MLP neurons of a small language model. Each row is named by its layer, matrix (up: input weights; down: output weights) and neuron, and shows model dimensions 0-223. Each number is 128 + 32 x the weight over its row's rms, rounded and kept within 0 to 255. Numbers have three digits each.
After each neuron's rows, "fires after" lists the tokens most often just before its 100 highest values on Wikipedia text that the model never trained on; "fires on" lists the tokens most often at its 100 highest values on Wikipedia text that the model never trained on.

L4.up201:129156101143036144113084106161155200106129110092154142102109227082143072130073106102082116117096221110088153197133136161120112101189126144153130140095130096135137121146127120073144171123160144079101145115083203095132112125159121129137160119124118164137130179095108082118102136105115118116092175156032191114167130202096115154160127141116054153070104164153120136130166189120109143114073122134127160119177103109146138140114117109131120079165160154161090140067093133123158159116074150139153084183140162154107126104089095179171106124168102140091107204090080099145127135076112138158124130164075142133092115129120132156100135134153180151100143124140114175109136119136139139159103
L4.down201:193110191161134089152126188162162107171094098128187151132154141179154111089150165082072134163114120091121116125144104144131124165084133126149123039179076138148143129097087165129070109163098131175089110175122153109185148163130068140122124113106111132116135084129171110197164141161169143110159142180164026127105109063128164084183143135081138091135127095168115144182118111125074121141190096123141083045091141113140121078165143101058079109108153135127155123145118098161125128161090144140120140153076129141141136186147139111129133090114122157114139146127127152156123146183112113080092169207114127076158068083151132161133139113128110115131115056138102127181114126124145092156125
fires after: "im", "ens", " s", "os", "ut", "g"
fires on: "ed", "p", "ight", "ent", "ch"

L4.up817:075207127118078171117127120171152121136171144116160174092063155131129165142164086113148158157116187109155103123136103122089078152188124170095139110145115156159134031109114163102139153092092138078068148164140126152145162118190131093054153117060187144160123142077067093122088129162143106167104153162175121102109131157095140085082132154108059114096124106120045142134090143186173186120107128142205145154095184087135108116105102144152114137105151093083120088112134154137136152143119129141164138130134131137116099090114106148133136104152088123161183137137085094112113110163136074124163123205086144082115186150109074120121136094184107122084157102158123134096149111189098139123120
L4.down817:141139146116066148151109134109114117172127145146142094064164147117122064091128138147075076130133132105120118104104129112170173158156125112188177166116125099111131137095147137151147146140175152148149132174166160133139146116152157126126146080150149076109039095057150090141129143063157136177063174148129118121103104117162138173142087144098112107131102201109121097152126123128162164133107104171174154078078111154170112197156154150102125085169135150118157110187106120198089149141132109137155108108082152153086166113138058133043128150102191158109195164091071118142160143112077059164122138125114125099125155113054146134150144060108068109136072101106083108088173109123147146117145
fires after: " H", " F", " f", " t", " G", " s"
fires on: "en", "y", "ed", "ly", "ent"

L5.up102:103123152162161091168115135156120147128124113161157110130129127119126135139132157153137129023072107088139118093113133089101090116118074160119117097149152202118070090137111148148153113044130121102104155161118116109130219089130182128111139121166147095071124178108116136132106100104126097176064180189106115094161142106144232120145085177115144062140231082147090128060120117114132192139171151130080163126064161101133100084091164139126153110153135150142111102151090128155092142104079168154139128104124152133159130105095103147145105093111122118138159069163146141125113083160129129111107077094142122155133166172151093132131136144122144116081159119172146126102128152161032178173130
L5.down102:119150173115081104114144109129083126135103163110170188056181124119159138108091080186115147149120093096129122156089154135160113113155172125076153143123080059145087167159183068150144073157114150151166126110095099151120095108139146146121157105125132103097173127127218125181115125097127105161126116119080166160104129106120131167136110147115196128173118135113187157066119119167116169119084144115116088165126111143078121163102193166138143163159128119172157097145171144159164130104103040129130145129108075079147112154140104046104061100166189123112130065178132125177105140109159118129156150112126123125087131108061150150157191115079119128195068154117110124122121088118162123124059
fires after: " M", " Mar", " m", "M", " T", " P"
fires on: "as", ".", "c", "ac", "ic", "am"

L7.up38:149130148189087133147148073126156200117128077107107150177100116109141159127156120098144120124106158062138111113182106069072097152161124127111123104155187155107134068134146100159143178103196075100106132156113130173110125094131144110126154155100173149134146165129033080126115185122169141130106165156172096145172172159142126117143100108055164145089120169093024109152210140126148119185130069153168130132111089134175127128087166104136157119154131130136146101200147093159146113090125143102099146075133126086113083154114130103087096112120097136150143140106165097093147119115129127081167155148119127086079115170168169131081089134113138194035149124148109161089116144122107155152099
L7.down38:112145102153128098143163121148121100152085117184078153164134118154166117133100139114132117190124146165125123135106165137135110134134130144053173174125145149089140167104167141129156158121131131130116165167160146070150139099202140102119160123165149075108079105119097126109122154065097177150147172189105114118118169090115126115112116151089103130154089126156175072130170107144115138092065122203177117130057099146098092179128168133135065160121126123139111073166058121156109167109110087154145123108088042103144073123085129065107169132142138190151128136093141078125119122167068123132130120168145166117126072171168159122109095081152125153154187106142139067072209101131118077103062
fires after: " st", " r", " sc", " R", "-", " g"
fires on: "re", "et", "en", "y", "le"

L5.up231:116114092171151093100122072116150178104182132114116125154116124109163178087106093148121115153149145078135128152186088150136042110184158145145142067077111105103135115128166148193194097121144126125152167147105096114132140121151129123080147180101143131128064206118075100129085076148144130136158168108085089095138102187106234182130088103100108085127131155159102114075126106116084141142162086126210211128138132103093089037115133091069158113125115117150097141130108131086131097147144161178101146156140097130098133108132131158143118062149108155146100112155107101162122141170131145158109118149129145130173116152220095135093126178109134163112134138084180179161132128129144119125092
L5.down231:102173178055125095059113128146132095151137131167145082112095119151108129174186152151097155111106138104125181130113119123108144144078119092135125100183082181126088100117123157067059120180090118156139100169122119127130113116158168140171157108084188115148195100109189193143152120151116077137065121162088101139124159092089079134180102142186138116118145052135162118130081125132129156117174120111132186144103141176067087107102167185169099158096156135149141105094099139119066175072135070167086109134126158121127135160146141136166057148066128096119149111159147152160147138113117109125189114109188098185112119084083177157147122156147157103127132070116117111160133118159120133171167
fires after: " g", " B", " t", " p", " M", "s"
fires on: "ut", "it", "ed", "iv"

L9.up87:134180118132122136088090132156189151086159092161098122126081164131171185138171184142103128141124138114147137107159114148113147151162149167117081080118117166101146186181127162135158149123079141161155151179092112088139155103143133090087093122164187186131133129152119115177114133091143095123079130102157157110143096126066096101073058112092130140141156137093070116092076090157139121162113144119142099130101150103113182156068082082125133196101106130114088116157107097112161170109092162144148125113149113178115069095139143164123097152168138161188193094128076104143046102141140056108121127181103178088115136165095170162099085174184127154128154137105106103075099105164061108086133
L9.down87:106126081101118114093125118165125124105126117098138133071109071139071108114110055156113155085127096079205163079119147135112078149117126142190144142143097224134162117136140116152115150151179130133125159132141166149120099115114156111136081173105165136078135123126147114117098098088185135104139150130148093146162146144142083198150128149141184178146123126117104092113131138122127179104144162185138153115133135155084153090217123152152102137075152155152148116111137080161077191111063145126070113146114073181137052129167175081130128143141135096143120155177154084112097138108142141121097104157120130091146020135135135155111133203089103196160125068119190128089087091147112117141085
fires after: " B", ",", " to", ":", " b", " No"
fires on: "o", " as", "att", " |", ".", "/"

L6.up693:129129112083116118192034123149150126136140117207112100096060100120182105076117141058122116087116092139142103130130164142109173137102123189144143062164109205173119155090106165089102153131141166172116132135197124090093145114097116160072122113136102120109115162132146113158119155079164155129138166130136152111155096104058107154130130135101166109099198113137110057134108138126064107126160112127131108065102160138158161170141120119142176132045117111127091164113164113100132144145062250137165097167139132122155115096155157104171099094099127137155096134196111137121116127159160115148136110124106134112136123183134138110134149098080115113139191078125157155102118080155044125147121
L6.down693:183161126144124142127155115170141170096112112135092085084072130127119119082129110130160176131111135133108143136166110148159098156150141144142125100145154132113095108132175176133107110108127145089063087141138164118110144124112134170130117136092120121156151120112176151063118128106098136154105120172117113108170163240150174053116151180123071093092124164187172118124125165116157133095148096112123122153100096101128126130135126160055094134118155117062170185192137102162058095075187023108142123115146144129152098127153149173074094111173154126117155114093148153097137090143091121095116177113154114161035065157109111144109136156115119135150170171096136119173068196108073173145088
fires after: "^{", " spec", " st", " Par", " t"
fires on: "2", "ruct", "ies", "it", "o", "ist"

L8.up124:082119138127164107131085094159094138126122131123166166010141115191142148114136177122109193099091142095158134137136102105080116188120155129078117090147099146199086089094093179101114169128176154114136116101141117149151129132118095140082101056153130184116124156148164095140134119116090187165072108150167120104152150158087124097152110124156092194100127119172111106113080083066119184097097082143114175113128181164140141100133135117128105057119191085102115057113077088159191157172066127170148123115113159174080104157087156180112134098194124136092144121134153138118163127202135122141069117160135141150115114115164094147160114149151117093142129124114160158128120092101081128112145
L8.down124:184115105108032055142162211115102138089180114170106124125108149106067108163113100171144160157185116152118122160135114162152156097149178129116107113085117134076108120123137104136116096115111088196091123108180159174131128146155128112159102148118087092053152092140127165127168128172108111088095096128153148113088142143161167078142125191137142147136114133117166140140108121151144095143114123093115157159097049122111139132094098117099174214136087107122102120143139181188108068135147109082125139070170056134102111109090093105131081146135111176149090145157095129127113132112118117105196153147140152133224149127094157106129116174206166088078128165119131118096149172158140144149076
fires after: " F", " O", "l", "up", "if"
fires on: "er", "t", "ron", "y", "ar"

L8.up889:068145182162114110157084095132088166147163152099152149113105171180162106141094126068134185149126173082138093152128126116086086067176139152136128093139124136131117071129137119147153216183152145089141148110145189116128168103077086152095128194198193135118124096097102108097131109146127136074149132151136114216143105178117129134081115094121132089089179185151109100076143099120099120120121118176164165034125084127124126075115088131141101102107152147122124105130181096122141150188117095208124092098115155103099111105098129124063152128199096074099093128108128158115114124196119112173089132133081172086087128139123082168159178113139134119119130114168131116098154115161134144134146
L8.down889:133143096140114141108163139094172151139096048124136150093092150079150045148126103124049110138167161128116116158113141073142076180089107131188172096112059135115098138133121115100069196087094147159148113089087134100113145075112114140127103121117194219132133149176116131122118108111126140107090124115084101156135125110093109125137115119116132097136166181112106109158142110143074140126120144195159130151131135098198168106102123137117154177144182149103134122094196156119144107137095071127202134122085127184126119193103153114158116098185119126158130086124083079131089131161169122116162127192092161129155113163142066195117123076124118167134164082168061119164162133195122130150121
fires after: " b", " d", "r", "l", " al", "b"
fires on: "orn", "as", "ass", "ro", "th", "m"

L4.up113:153144115125143149162075142167163158113141108086076147148097128152149220151153129149123100123094122097115099136171126103119148176158136170110103129085098146204131103110123142155084144184154121169130102142084130196103154116120169145048100145176136151147156164146095096140116158130125102129101085152077097128183075124090091160128103144095142173084175226075104202095126157164072134112054173129157158155171095210125122131092124156121138156116123093089083093116114099128135130153153132154128090088159114127119093123107149131068062087219077127105112075162151132121094114117166122123131151151127108160113114135155071124123132144145100207150157127171142136083123112112085101091106
L4.down113:113113079060151076098111122126140118163131154104169138141138004165130136142179069102148162156118148125104160120120119137109098145089116130094094137164140096059116105137138116186101097143130151120139148161139132060123171128097121180131108096162122150141083107094170094166137123081123119136118126119159128143057117134161082129140135137165119115102103084158214087147104108136128157140157146151102162135127205128115132135158169158211110152151135124176161104123123108156176123181118102081166161112083095083090112174139080098179124092067182162160146115154131121143096148145078122189129082108109100097152151124100154155192057098108099105197124119192086131125081193160141104152123
fires after: " B", "-", "ro", " m", "a", " M"
fires on: "y", "oy", "us", "ey", "e"

L4.up764:109175137149110170140108112175161144103148134166120094152092169107139131156150124116072153093117135140196090173140118140138095169177107178151056126143172154114119084106161126067157146099149102107130181130117109091122140117130158090049160146148192161154163129066092152142149080125112119098103156179101138117124157138067113072088075138094118162103133141137102209117112120183115185157175136100194103162125104178157099170126098125126132089129139136083132133133127182026156165145130093171154091133147165119133101071091165127151099132113100128161131074174118151106079128109111056071168052166164130131158110128165131147132187097070116122113153105160123144127093126175113144118169
L4.down764:155179140108100121174106135126135108097073132129047158103135129160072155112099093139195135168110152138053178121108164121140121133151116181068154149088166125132159114155139137145164104101088132193133138116118125085102120179143117118137120108073202128172117107093090130154115112094093120138218138171194093126107094139118120180056100138140130115154126153141152113079132124112141123118123123114132153185178081106090135128204156157077154076114124114121123112164148151168144203196161122185112084101106169109113207099139181136113119156142174141146140130146076109078037127075052059100070145101130111117124050119127126121118114118116136147134108134155115129136119119146120148130156
fires after: " f", " l", " S", " F", " t", " serv"
fires on: "ed", "yn", "ic", "ish", "ell", "ee"

L5.up815:102140106131097120128115099148111180158127130139195170106093218116131148092120132109124135135119191092118094108144131118098099138162141154149140141097148141170170120137116187137105179070177067159032188157155142168130115107179136118144127108165165169159131209114081070134058150105119149119079162141157117184113120174140147128160107190091073150134174072134139077138105139144084090164164134158173152086087115078138117121094099118140088192101156079099106081122138104107126145151103132150170138109107130125089082108094139138110126143171111160150137127070083142124027131145135076132098104155120127065121131116152114135180166096170149143098151050138100119117151090138152168147105
L5.down815:115135118118081154112166117118113140180076141138117161135155106137191048106186192111144057097112152099155147107079127123160120136069149117145121048094134083163125098156197113114118118120096141180099115143124143092134138108157056103169110136095123106126070134178099033150209151092151124132150140115158159187172130130129123085111105054156120081136099136151181116178154154092118119102144107111181159072106189139157072164185125173132129104111151148163104107127149085129147129120116166156135177104141062132080139117120134115171119171181183107107161137105139102129105159127148141105145052135111128117134165110137122098191167095144082166110131099153123068080173109154151124129151
fires after: "-", " (", " \""
fires on: "d", "se", "st", "te", "j", "to"

L2.up425:166158139163145150111071150101124140114141133052177097117097078108141121120157174115098174044100142099151067145136116191107157126131164169097077147126130116163158119057095123181121158098135150146112187200076131105125140098113090132126086155168145147129146167133130084157187165122107101151093100136112134077136091155133149124171128151108094121079120111107082189109053122184115146161035146129152147094094142128172180172155115106125126167149170088118073111127124129111087119167036118174135055157134141167114151078117128157091143076149104128109149095112126112117127114189161093158102175142098157143142119140190115142187109158182087125145127115177099137143155103112094161108126
L2.down425:113123133088193101168095181088076086157165141131164129078113122102091177125138165179116070157181130121151131138053156113093145115184118149126155139171150164151141118095080156137169158090095136088134157167134118129133175140118152141158157155161116020051112131131152139110162147134072149171087142150189143173084131171119165158130088102092187133127155054056127106126158065111163135103058139159107134087119119151125082139134160109132109193117114119122105092078145086189078141138157088146088104121097179079158108138093101146093110114113131084128088164140075110137053114095096129133128144131155130144122160128129185093149129113165142099124147112107124111154121122196187150117104
fires after: " S", "d", "up", " H", "i", " s"
fires on: "y", "al", "ar", "l", "er", "q"

L4.up634:118167149152123190047120085127120175103125089128150200115105211119178135073129179108126166152105153066157125089193076102079132078135147123173124081119140170153133122122112151132147124071143159111082143106102169157109120140145079135119086127138157176121125148149100164175082208109144144134111074131119118166158084156119155139130120136111154157078168108095100136120107143137138140197163130139163154165058107148177115102135113067106128160139176131091096112095112117139160123171125098204129135094139128150108038118149164104167136093176099140151124094149096124108085113096111023130127137201072110134101190137097098139138112106141148118138141074134058130156104150116126139146135
L4.down634:174129110112085136135100148159201087151098080196108131138097136149143070079173122152148111089119105188146102108137133091152145172056155166137169163119099066130048126128135109163157091152127140146174124091152116147053072117128131122108131167126138062130052149115093110187133130086143178078143138164132100101130160145094149068115112115129101194143090135113105133108177106127105139128127151135143187082179168100142140085120103140131081122145158180147118139101155165120072127095108166106179135117095182090166168141064163086127163151110148184150147153150174105107169135138086101123074113089105132131224127149072099125100148067112146139110168123129163142117128134099144062114147
fires after: " (", " j", "id", "r", "-", " f"
fires on: "d", " not", "ust", "ud", "m", "t"

L7.up793:090170140117138157144122137147209110109143115233134080135110123164116131105137154128121136129128098130171128072169098161111148114162143177084108049131136135182124082142118138134150127130142088098120112138161142094148111108138128112083189129136135134222146158043131112170115111171134130140132092142187105141108090169067147126110187161131079130110124150146028168080157146132095104121127128133135114074089167086145125144074140130118148121130096122104115143119077154121067131133110139180084124174167095099146126090112122149164102119167070180141208128054128104136116092106128148120111090139152127132101109142094169048122131134140147085027154117119181116103115099166198108141154
L7.down793:102095113168146100106183130114106118111165175180112182107131058134103136072124165174163133159134126142118097069110107066107129093142132149152134046151089130122126177123162126177104151082146130141098148137098109108119109134121110161191130132157110183059114082136182177193119147097116155165103071114169123139171112151145109123122146091094127086135094119136130133123139132111142111125049138121171158120118166133112134116132178081108133166078077071138122097160108092134134036144206152111141130168169130161071138128101126092138101107169177096124149079165129151190140073061168133095127113061168142140139118104109157164151113165148055139198072111131139134091120080119158127172165
fires after: " ro", "r", " Re", " l", " c", " C"
fires on: "le", "ing", "ive", "ate", "ed"

L11.up684:134164167180099127147147102118099190127145164134112051153077102073107160131122106096112199137098149166171061115168107127083085205127153157115144081148159123189144130150096103113123079188121128100150142153128082113072194096132131154081220153100154177130123141098140153168129078107145147143109123200146111104112082102147138116121080065116133113104138133135153086148152158132141119162123088160121110127088116141167069111068084087103087121163172143123142112150131148140118117106092163120072058118103133098182105108138159126126151173141093148128165167118163195158081141166135115057118127156152156153141106153128151085133113130121134116042162077153109124118054114168133176128109
L11.down684:074100078194173096132112121126128112188102177129111102183166104115152179130134120076162147176141108119131153107085115144082109163165109089099113147102095149137119132121134046145166117087142112149145157102120166143097142148121052159155108115153131086099080147117121123143178106097103124143151134136168177092108122127143100123113140065111128135109079094103108106155196095075131079138125123163195149127059127161079162203138128097101082115127160143178146150150137084133160085148155136119140131135106079192176135072070145094151146173141094103110120160093193192154098141167143154141172107119111112149160123115116223118093114107171102150173160068100066110132142073144183151108101
fires after: " R", " Re", " L", " pr", " r"
fires on: "le", "en", "im", "is", " se", "io"

L8.up326:175160171157131103115102165174191115114154149165147167084120167114131151077153167137089160125112104136174131126123154146090138088198157136143084106147118147116072155110098166107136188141143155178125112165158095172084163129124165125150155119132142122110092111159134105126142094088074113076102142164091144061112134185068117134038096127176137102098173111079064176113112122193174175139144152131109121168102086154150113134080114126095149147077079130100136067120115089081079176146062168198175066175154116179142113140118105147140094125119111094143167098136089125108083071125116050125098144162157100134118145149161064105135144134156140113147152123088098133112088101149104159091136
L8.down326:131111119123165121114121120133181105167136125103116085136097111096132196144160099054119112113090162154151077096107129120214125156145112120170109131157132192120161074122095131127161130124164132201162076159167164167136087100124099142157206132056123097128144114126130124165159191084121074089104125121184079155143193058114113155107122094150112130096131134139113122093101092146150118118128164160140133166116141140131108133163157148170066065124145097181132098103084106168089176136139142160132130139064167178098153153191182134155042098076121126148117146156084136128091098110126124082133122141130140044171135150108200130056122140092149129174113097125103151085112146081109166122150
fires after: " an", " M", " O", " No", " to", "we"
fires on: "o", "al", "t", "y", "."

L9.up671:137154107160169157164073142155057064119118192178114128108110149083125153175128119127110120161072135081056121176128128121131080103138122175152098129204083124113143093197090159159150150162120093089119150110124144149115144109096153119091188096099145112112149103113103118149100102087125177112119203171072131094099119117139214058127061110131118138120172201099109150129112078146122131113160124119078133144125134172108114077072122160076144149113106158158156108171112126087084161133110140166175059104165186154142108113137169171096091090137113119162111052179091176137151112140131114139098179110133115080158099133177133164114193144139146086116176109136139138157112148151129124122095
L9.down671:144134168142190164135145159140103166161143101095116134123179140136168146084136121144094139079157168103143172095101169138092109121063049124155167121092105098165145095136098197169154142120147154105181091123166138049108129103112143125141087083136130125097077141104115156182146190185145108173099055100146157131115097111134107197212131199121129120138144119126161108132162088111141174151052117123130124143125155124153118174123143099133098062148149149134116116131164163136134085141102043153103072129089121085124070152156123086142100097115110123157113121164156098139135126173108092157166104161101110093129127086102105149114114111147153116164036116063158116117073066146170192140139
fires after: " m", " g", " ch", " f", " M", " p"
fires on: "ut", "c", "as", "ot", "i"

L5.up183:128192152157135159095123124103149153134127091138114164104083153167154138136142157082107159170116155135204118106153162186114095139156112143084139096145161106118191106102152183137205154069132139115111150210101088118087179060166114136102147129160127147098099128112065118097142119125139114105137130153175127132157168176128137107110072104122105108097140137166107145089104156206142165125115116166099143131132186144124114127076156135147150086108121104129061056098074193145174142156066129158128124078131181177157101120069143160114116060096125111160166093123066151161095082141115051078095130123143165131106143181154109094130145147163069098061159118158173129129110147087131150105119
L5.down183:159098143050116074055129088078100090144136170116113113087111125164133137168098098142119128133100079118127191130142070119140166156184146152121142146085099116067115179109157085140205203148122109110148152130115150170128148091128100153155065143081182078101106090160111129114191137157085126162125117142142135143090168054156087098129125117133180130138147081096180129088077068084123118073085132164099117142121132175086131167122142157077188088133084099137158161102160147148088167113131137168121131129153092143163199127101157117147153145117151124152119071146111146156156144128124148147140136181198109075083125138112152149106120161138147037194098137108158135146143072149155155136125
fires after: " U", " P", " 0", " S", "S"
fires on: "al", ".", "as", "s", "h", "em"

L4.up310:122168100190105184129064109130103172141104085091142135107094159119196120122098109109117121135133189129133077165107137139117074153157127143131154109134157182143048128134101114148160123085185109110146171150132188093143151114028172107036072192147121132131111162092140146157124148166125128114083174113098152168171130132131218073067094093087176126093156188086080152096123111120132171153079095139149207109098107156150118105124124094105120134118123181149047134111120148122135101160141121091152112144120183204128116107117121134092118128145086091078144103201127127149089087154141092124124091125101184145117134148103150139163168126094122132144163121182128124110128127132097146145158
L4.down310:154133114138136077153137115207177147116217105085081147158143083174090125183165135083068121195142169130101110128129117145149144114132109142131108140141147071137102136115123155121121119168165180146056162141158149121138164161105114061100144178147094162096158153112138126102117146142116117118099148079138104164143136091150160146058136137071123141078155139115103142097084147139155135134077141128094099133151143145125132150141133126084207096080109129109120154160114164083093121126088092095139118137132177139164104129104138087141117143163129121140072015184113068088122130064158139087154168184145103113132171137115111176028138121175074117165171136212136134127161112117087088108134
fires after: " b", " m", " Sh", " d", "b", " t"
fires on: "ot", "orn", "ill", "ip", "ri", "am"

L5.up358:144122117129166172104140145125098171122180112122138116138106130133122071097130109152108180093115093110128137064194113141118092125152129137171142076120099153119138104112118159115179125145114092056114136123169188132119104140174118149151155125052088137107106120085163135129170146119143117181143129125086092095124088156115171157155084190112168182169172116123081105108165118099127196214082111140111110120165121183135113091059129075121086069140098151121131084153071174161132145114101155170104038129104136157135116125159122148100143046154104177185110115089119204196145116158130100169120119104145110180104121150192084089109124136138169136084154132095140166185080150130100114163155
L5.down358:162123138154227092153158133106101095113113130081101140144119155151127130177162203113158140134186115155129123111159154126196154128081192134140120139078156122090136131106082128155157149095114141120154149126122121106113120122148038127077117159159085127148151157093107123106170154144185152154117056099172177138114167102143129166139115139083183151136105085113108132132078117152079108106103146110113139117106072084077077095101121087129064131148126166082142028140143158115172152099154143086094097111137100171115091140060151122129137125171172140077104184133152135160167140131101121158130145150139125130121088102141147176087193158071098180147084156122151085054130106065098145072158
fires after: " V", "″", " v", " inv"
fires on: "al", " inv", "ol", "W", " res", "E"

L5.up791:112145141147096113141042122139190090116128101165155143089104135174126131157120164098123189119081113074165110095101127185092131145140147136159094092095137146125091025097071151143137124113174118092112119126166126165122147118178093123071118109151133105069150157043100104173106176181132123125081177168188124161140119142139156058066156134140119204063121069162088164124110105078121149142119137156138129061117153123166125142139141070131087134127143097184087093119117196155103176127125144158161163094116130144150138109082103126109120124152103124125157143122156098107115111175115108080121089228120139112125131171080139121137203118173176146087155129119120146126148128127078160159120
L5.down791:135128100093133128197071147147105160113216113131168105153095112131157127158109145195157064122166131170100158120131134106177196083116142116131141072100086041156084118113072095132108099142096110124130120137117129165088077083152107113139115087167146179146098057108138086154193170120146149087095153127155141156132102132106106161086122105136125113210107135096108140178178126109186146131137136203169120059114101157125102145109154112128091133133125175131113115169123079165116140130184075122168135070113135141112141151148097100125071136169146180145130072182130125155100130085079085177154129091161127167209131173119141137161152142111109096135081121141046118112130148112142135098162
fires after: " t", " T", " J", " G", " F"
fires on: "y", ".", "I", "t", "ry"

L2.up260:194181159101165146127076140128150196148194110124072132132091122109175151085125133119086141138075191126157119134147105166103161166174098161157107079173136104148140095122176125134179173141137128096129147150132129119091158077112152112080157160096212156133085188097105094154099157135136108075067124154098111091146137144136163109113084148096145122103088110091076140077158147173082171189105085169122072134077142159184118141124117116052134097155146131150117124157096127099116128130073143057159089144131164144125095086092129156114137059122084098132166081138131128141126129147156108128131139153090166106093145176163100177132080083151144162101145042171105143134102107167147163107171
L2.down260:121212139134149141157096133144101194128154138133103141103108133133151163067148131133081159122049136082104126156142105148086114158130117179149118063133160119153118096157144118121165143122094128127092149161121182120111159079126146143086124178088163154095119186104115139146092162093092125118095133144098107118146097174049181147075124161110144106076151120129080153096132149146099185158101084215148111105124094134177093136078134111072120182118140130130129139180104149074131130172081159140135069179129141126147066086083133156082093094162061110134180121102155159161116111108146117133106132138085151150095109189125118167135122126149135149131178000163142135087098122193106121112123
fires after: " char", " per", "mp", " ind", " loc", " art"
fires on: "ic", "ac", "i", "al", "4"

L2.up397:160169197122180150099053128083145124138130126108126153144070136161147147176166182098115109159060158097215079137162143137127168074157119127118068148076187136130172125150125088167173122143130098132130138148073147108115126107090118155051131123145121122142124132031137110159137089141077090117079105138110051072119132118118116135144083127132131181069139150142121093095137082169083164101076109161177139099158152170150143139145161078115115116140120092114137129112067102131156141136142092196127065081111149086106125117106107146150112113154133173122185069119161122120085107157113151130101150173133143175052156144191110141162084137160071170124132125140118131144088163135108089150154
L2.down397:145099134089170097151161158159113122132093183169058160091144125072096097129148186141125121153156136183106103117076173101134140139106173161160119099149110102141133101166074131108106112124122139121093116107116078159101103192138120144203045135084163172137082146132176133124152213168103118148162087152154145115073171159116137101123134145165088088179128094094116121103147171129124133122141170104146178124110169060113147140170179106094171129115093168153128109081126157137068075075110210095077104146118129068165160107159129156112084173135087150142106184153117048157118085173185137128121127114146129128168150098108120116137161096094164094125155091124098128084148152090171103105109
fires after: " h", " dis", " De", "t", " ", "ri"
fires on: "h", "t", "al", "c", "z", "el"

L5.up630:144170163134160154147155127123119117154154133175108181076151130142161162113145186110112164103110155148139090103196157211090136182091171159141062066120088089114124117120135214138181115106152098109049162186136093146092160094177105115115122127122170139138095128120100080059120142102130116089124125153124115127101127124115143082042119132071108089124144087126110140047138143163095168189120127174133111125111155111125103106122092145139150078114129112125105083120108188154153129133085169078094103134123113090141080121130159102114124057097110161139180075165119192156049103147161105097125101100134152124159176177196065126108122114144112108087150124158172096114154132129132154106111
L5.down630:173131109134140141066126102143139095178128147107171152156097178116143103160096113128090140113103140142111096154139094103172200121138102147108121135104147151085141167065100125141163150107145157148152164155134084132175139128117118103129123151129207113153132154174144108108177190156092095111114125165084109086033128128184132140143137096141158168175167162126118168049091084146155103133120162127151132158107051125156118136111082092096134078160149115155146102053122126102124124059118140231107084104105139156112176206096090075157136140112156141141094095163156122179106133113172099107143092191142121094097123097072146160145092174196131115157094105060129093130132106150139182167130
fires after: " E", " I", " c", "A", " f", " R"
fires on: "s", "em", "re", "al", "as", "z"

L6.up548:098157115178138125176070053088132128134102116143097136070061119200101121107084160113123094183123178090121112145193143169134143104118075148129137109110086205158121128155130150119171151133178118087128079168133139081125135105108135160087127179096147108189060180150121122146055116115093148100142193085140171146137076134139161137127106124088118115076152152146097082121128080132107148167134114174123122088155126143128135087140103132098134088119139101102091130119093129100108123109070175193101101141122201175129120144114089135101107080157189140181115094176127122166096112155118127127091096150109138069106169208209083126115142178115127135103164145141135143144092067074148135105134
L6.down548:127097120063134180125182121092074134094130129143166117135109073108153158146132153184102141080139078114139130125096122129124043190128207165145110147193133112099106107088175118100160102110073118171144120110137142172147111128149117171145155098119092123094204105104150107155158055157097167106126110163116141100111165095108105120143115163111151089166089118171157160130034149080154108112144115041103099177129124104138151197090133082152133113155112143188183128077176142087122151076123106104117131140186043058137111135128160166136137163066135152117104141113111147085172145109147159169191128168140110200163115124123143138137129155173123120099122162168093115141154115116122128104111
fires after: " d", " F", " g", " t", " M"
fires on: "iv", "em", "od", "irst", "st", " second"